python train.py --rope_theta=10000.0 --bias="none" --init_std_down=0.0 --optimizer="adamw" --lr_head=0.0045 --batch_tokens=32768 --doc_mask=true --dataset="wikipedia_en"
MLP neurons of a small language model. Each row is named by its layer, matrix (down: output weights) and neuron, and shows model dimensions 80-335. Each number is 500 + 50 x the weight over its row's rms, rounded and kept within 0 to 999. Numbers have three digits each.
After each neuron's rows, "raises" lists the tokens whose logits its output raises most directly, leaving later layers aside.

L10.down1287:443439478352425495540485495539507509567506526508545469461478468509531491556471552497593458479510409509490553502534482508430522533450562495480471533556495450534528500530540471588573564505536528573506565472473497338453541430484522487480526415538514553537427470530484513623456488445416522522509540430521524497534479448520479474464538444507501439457487460525470489531458431471472453492520347409444544501555427515488628461518564530553484510490487478466435567519453520500539458593521556460428448491559503550536499617524476500476490535491516531560524535509423486561537431432525505411535489558535542463513482511488409508460575514524558489639486505472521513479456558484552557529556437537449445511540419496483481564524542536482456472508522480487515506459512592422374547446519503
raises: "s", "sh", "shire", "sp", "sm"

L13.down514:518478526526484488602516587525546481471471453554545531536479520568421521536483455458476461510399572399524480618468521476498456496396456458447456517534503508487492495498525510537516522399467468465480491495536509490582481453539489571551519517533526460541446401484483460441526426424629506430453548546500513639515521514587560440432483557507372465434545523500443487475469570609483423457526600407465409447614452470549555472587521455409506457445467540513577444481537469597462504485511503514583465469452506538526562601515618546538502534484572450490491498519507425525468589528530523451447499474404461473452479570502489514492567527524593381453422519432489442494522420400575534427487453441529424491523494526534463476419469513548499510487500479452562482527482426425560471513461509
raises: "\n", "\n\n", " he", " it", "ey"

L13.down62:486594604494454433465539540509303462540496519587506605454516482476475447465457463548348516468503485506467491508523492637449462507564581543564450509493497527445449466525541508580492494488470424472498509488560436468582481492587504380473505526437559439505488513515546440439473448521529546529473459551484372502513426490514542604495525482533522512538471439389591465491444422461441505501432492501539413536504408489508563425467535523434590514497536555517580505552529412444469537470518541483466468459507407596387524489405593503543529494552462559524596531469482461461411535462428379542493528509453534517547534521528442462493500485490462488484493559504443534534479502444521511517502476458538496522486522583493483448476432510478601450415449414460519596590530468630520421503577543
raises: "o", "round", "oe", "ois", "get"

L3.down222:491510473576489530480496481459420467461536379473548546435596514487620477546594422486463504491420490523493545455487653434578414544518546544418541422510468651391533461531505488527394502523480545564472443449539415465534549446574459515532542473559456459563545451440531516568513483446542498579493530519437526680466508487529473517507570432499557493490551500506522573519479469505505546536479557531525482430492458448497546465546444427434479479580556513468541527593519457464463504382592496422503527496471545527555587452478472479470429552461465530515550537554520590485534627550457579482457517510451506556484566424486571576534491420483528533514608494501472485484494458570456570580467423492572489595537483447484534435533451579450469445507542486496489544551477506457487507492551445
raises: "out", "in", "ered", "ers", "outs"

L10.down704:460512415430478473489463562506399411639544466580545515512481492386530559473526550524433457455483573593509556575418588567445500536545533521506481596441496450501512594441531459536449504549525472558601535469607490460520527540614448440493629470524461561501474571537603538500567530500491515569457443503434457442469517469483465472518517521500428489531562515488451521512533470534462571440340513492496517474500421511497542583477519430529516538513543499434465423543414521564614508499515452459477470443510509552458482524519478503547369568487484558505487493526467465488413610425455445508544556427429472522488484498577406528446480431545467531519558499515424459529500417496465476495478557567609517519514537510564421487452485559541543530473410505475523480475516475484522396479454492
raises: "oe", "o", "ic", "ism", "ologist"

L10.down1472:470454584568489511528506458510424536445536477521517502454549528446487463507460512547515503513452482444500605528534541464483489586497458492453474610510477554501510484428470524474511527390513552492523606534531421468505473450534535496462570478478501587494487440558447514590483459525492489576450563465471537539544501403595515539562554475487468555485565408575472431481491457484444494514486436551532517487470473501700602573508526621540476573496519463498687459471475506426494429441515492506515462556500445494506611500513589519517591502506500559419575577532518487472468515510471508497459480491436467507455535455549503535501540476541569448457478551440525497557508489571422457505494421532620484569569522486476500486466455504554450571604556534513452560470503524483506499573519544
raises: "gen", "ut", "ges", "jun", "ife"

L17.down1339:555452501568507460473564473522582503505567457432576498533463598443516602360465536552547476504472594536474482354467560491529429473457502470474543442537564552463517469573533433482455513511554515496599514485578464466448545498543490487426540471456481510546506553434466595579427560482462521476474561500455567538521562555604526385524424512426552490586486533436536547513478530503520545509470486528489554493532410534464532415535532553518449440541533586463474475485520523520463565515588580421520594533526538497549461517481537479482556443526489487455444509458516459547520409446542505506550594480398560448498465512449462432418455463503479441542420574513399534481530564476514502450601510573419465467545477539472457418518483510529554509557547537563409474491472601477444554508430446
raises: " fashion", " way", " man", " direction", "cing"

L13.down463:548458585444502475562539511524477512570513527434538542574464405520645532528544431471499431463460545461466411495488623543468526539516488446453461484529566479548586476454554516635545521465459505463485537533528563581511481439572430500542577506596419406504552485586518509500510535405497466404441605395543570559518412505506477466479534537511545502461422462586492560527554505440499449460535433528538451568472416550516399475462497522485516437502490547576564559489448495504502485462463540521525497459522537569445546520517446569415466472509520397492555452496447486497564521548507516495483385525383564510487531527511521573560543611515557428385470593496435484577464477421533429474507519454493476486541476524501446512484508269575507460461586403482451557491501509482481539480469434
raises: "\n\n", "\n", "=", "\n ", "itive"

L10.down1226:514439550450509490443461519419432502436456495539428550594485558501557522405477506499528519523502465518491570488476564543498571547492555456547492524564628610446525576361434476489439493479490589466552494483454402465458501414577480502485575435457567580502511540467515477458570525549498442529414546559538470472465448468556555442559516543505528529493522491531503500432489544462554495437475521418442493491473470437583482508531564579511531488498484577469571370496531546425517466460416527610559483532503486515488548444536473435535516511547569449517526471426484402523506494547468502454509454508357497479457516475487391483528505435424474491484536539517459447481514435489403430448470538500531400485528488421436556450450440425441488542519510534533601546449500419522532533560466483
raises: "jun", "ju", "jo", " artist", "ife"

L10.down297:460538611529539479534470515550454491394473536408641567503483532456546521423518464486425501538492551448455612597506564460507614514516570552525628548452413477481488505517513461455429437524601437599370523453569482468464459450461486496501559449526434450513513319458576443483549519477559410447501534490441598468484539585507367523443453473457482440474521601461559446502391515526496538509554539523467483443429498510421509517497462511598465516560556586518540395591515575536460424494585462435479476464425473453522511502464533584459507516447566427486530553526452510431492658530458484505465547486486512481490547557503527461494505527479500542539514495471522494468492504511535443563443475509504544508539450507552465380573438530555440476559450436488491507419479491444426551439468476
raises: "up", "alo", "out", "in", "offs"